From a checkpoint of a small transformer trained on Wikipedia.
Size: 13 layers, width 160, vocabulary 664, 3.61M parameters.
Architecture: LayerNorm before each block, tied embeddings, ALiBi.
Training: a variant of Muon for these matrices, 125M tokens.
MLP neurons of a small language model. Each row is named by its layer, matrix (up: input weights) and neuron, and shows model dimensions 0-127. Each number is 128 + 24 x the weight over its row's rms, rounded and kept within 0 to 255. Numbers have three digits each.
After each neuron's rows, "fires after" lists the tokens most often just before its 100 highest values on Wikipedia text that the model never trained on. A number after a token or word is its count.

L7.up451:155140095135167132130145162114168093143103086113117126132121100131149139083142163089161100152168076116127139121131110152119118132123176117125110160134111131096127170164057103121136133126094167108152133143164114122100129109134130085109103111137125134175152139135107130141086100083115117120156115107152126120129124158112090123157135115124142124158142170109098104114102138127107125074145
fires after: "\n\n" 11, " in" 10, " C" 10, ":" 9, "In" 7, "c" 4

L2.up110:109139128139124147164121151125157082117156102124122112120098103103115164125119115099116108146147137068146130124161117122132132135115146112113125121135166138088137110135117145149124140116116128145147158098133152103117068078180122143135123116147121162175127155150152144175169160140145086139103128151091126104092151117129115153062129172133106137094149132090100110120081147117126092105117
fires after: " f" 22, " v" 21, " S" 15, " F" 12, " V" 5, " s" 5

L2.up277:118160125120116149153094100163158084100161141083129119140136123134137190117106169109131136170084127125127090110129155098118119126130169142177103121156099142122134103056169144112125153112166110141138140110140105178126124130087115112100109129113080165120148152159120139150126140132128151119148097100174168121152131154107103124119084113129098130117146138094136119169107136073143143155111
fires after: " n" 28, " N" 14, " st" 11, "e" 8, " St" 7, " b" 7

L3.up378:100125102145133142162104084143131120154142134133112132136119141175105115134101154149112165150171100103123151182118140147084141126096138105160160142085113132067109111124144112176135135126130151131145174096137106118109123158172174157114121127112106176138122156085122143132131150118099123127130138120122153110109142168157104138152147158139141120102152114126115135075090140106126132092121
fires after: " Al" 17, " s" 16, " S" 13, " al" 12, " f" 9

L3.up250:114149075149129124149108119111086131127177103100127135110161106112125144125086118161125105136155146083114117141160124153107138115121131153109108152092146089092114109128106146153186081144106101123142136127125138144143092087179122097109158110112082133145104110117111119129101153130135075136158148161131128140134134130176130154088123132128125147141116141154151083144099136133121090154173
fires after: " f" 35, "ct" 14, " th" 9, "at" 6, "it" 5, "F" 4

L2.up52:157141147134134156123124114139120142147144157121096135125159134136122134146113131112090141117091136153131148164157173119098073166068145125081108112140090179079087136105120126119126109131148143148124138115127162070102081180127105137159100144118093123128118146117182161136137132170124094112061130167132139147122118123142136141136119130124077154101119140098150124090148122136123147099140
fires after: "," 26, " W" 18, " B" 10, "w" 9, "W" 8, "s" 7

L3.up257:124107146102074124123114116075144155144111173107146101112120117154132122123158101119109115109124132178111107097116129126116105107181127127121182148105121151090126158108187109138128145074126175139134129167131109104138078140103109106100093126146103145095146129126145164097126130124162122124172148138137114161169119141120188148140142115114167110090111132133122134147097129113136130116161
fires after: "," 42, "ur" 12, "p" 9, "c" 9, " con" 8, "g" 5

L6.up98:127171081091145149147147091112163146109093125091135122172149122111180160126092145130112153098123084073104107077160119116139145179123164071115112132156144145120127106114129140127137157144176115138159128113118147113116088116110146140121156123111118124175161132138114131164176135142131089105121142085126113103135129111160114105141106107139138127132139131103192149147113123154150147144112
fires after: "r" 31, " N" 10, " L" 6, "l" 5, "e" 4

L7.up214:133092147118145132118108154142150129160104091149157117157117113149118160128131121125111150162142096174127162121153126100126129141091106159114110154143106180134119164089169150149117108124104162138142122176131127101117089123137126080154113134184125135111107131118102116110121109108157145131176137111125119135140107099076134113127147119114135130056134054157102154158152126106114143122177
fires after: "on" 42, " con" 12, "c" 9, "ur" 8, "n" 4, "-" 4

L2.up76:103146160162101109168150103144092117165133155142169137152155134133115154105119152122127122098088156114085122152148158090101146124129155125098139114102077148087169133112136123146130145098129108166142132088121122115114088125119114158088158118123087165143115159117139076155124139117129107131134150122134167116094125145139164144115115149117099147137112122073089137084123116146125122123158
fires after: " W" 47, " B" 8, "-" 8, " F" 7, "b" 6

L3.up98:153091092177091129122088100093129133097132110182128151147123128107149140083132104122160136107125125162142121108162129127164115131104167147124109075101118113146135136152143138134129155074144128180114129117121125129124105118136102128157117105172100117173148111132131123126107133132128119136091115152158131070129134146146133148095081120129149152107133124088199116118155117116119097113101
fires after: " b" 25, " k" 16, " was" 12, " d" 8

L7.up307:134130116099170133120112141128114099129152143123122099141123092157144109125085088152153133154145116128159119111117168108130107148152118130127140145155158130119128161144134164103164075133073152120133143148148140173103136097146118147148115142113126131110123146107108141136165118145122063086159114151145131143106147073145176123098101149142148102179107158076136068136108137161147114110152
fires after: "t" 25, "it" 15, "ern" 8, "oy" 7, "et" 6, "at" 5

L6.up209:102148105130088119166128148153153101142149127099125082130179114098110153165166153125167133124096139164137074124122136123087143130127115106122131118155143152036139161166124104114139111127109194103117141143112141124150131094132116138129118149120108153124103130073112136120123168102098124103122128132128189127108118124121107100144136137155115130056132133100133101121171112188109138128113
fires after: " ar" 14, "c" 12, " Ar" 8, "a" 8, "ort" 7, "er" 7

L7.up259:161112111119126118145089138145109140112082086155117136156153090111111176136145124141109149139176104114113159152090097141150102170088120129129098157147122128079112158092085071084142093133092130108143099148142129127097114139187150133128132088141159140149143122123131150076129090097130148127152126152125135131149131128136076139137158100125102087098161118128164110126161108129132127128126
fires after: " re" 39, "c" 8, " C" 8, "t" 8, " c" 6

L2.up437:106123136096087134141139148171133085141137159140116115181136095142164125159080136137119144134136158090138097166111097183142116132099130109116130135157121133132080134145079141139092110121148142098124147120135150106130114131142107097147122069146116160154107135145114146140154100147158127125135158115118146185175137118084103144112123139127133136119130066131145105108137108140166135133085
fires after: "al" 14, "ew" 8, "c" 7, "on" 7, " in" 7, " is" 7

L3.up205:121192109105077166143132115097131135076113162099126075124093163114099144109117133138133170114131145161111059107129144149070110140129136113116141159109154153125144134098169109137142102115141133130127132124186111118157157118059136152131155149122092127148114107143167136167143137158139155122140123134148150123116116141104108103154116113104095076156146132111108116111122149175132151149133
fires after: " a" 15, "if" 13, " n" 13, " pl" 11, " b" 9, " l" 7

L3.up251:166141128067146099142127109146149078148124121148132124118152125156118150142135120091136114142102122129144107159124101159185101132102118137132121162122094139138115144157158128092125094151149097130158131100154081090128153147155106108156081147105111128117094117073138131106093143086142164122125147112105135165134096121110157179153085162124152166118155130112101129108127128171182125107099
fires after: "c" 30, " was" 8, " to" 8, " is" 7, " and" 6, "ter" 6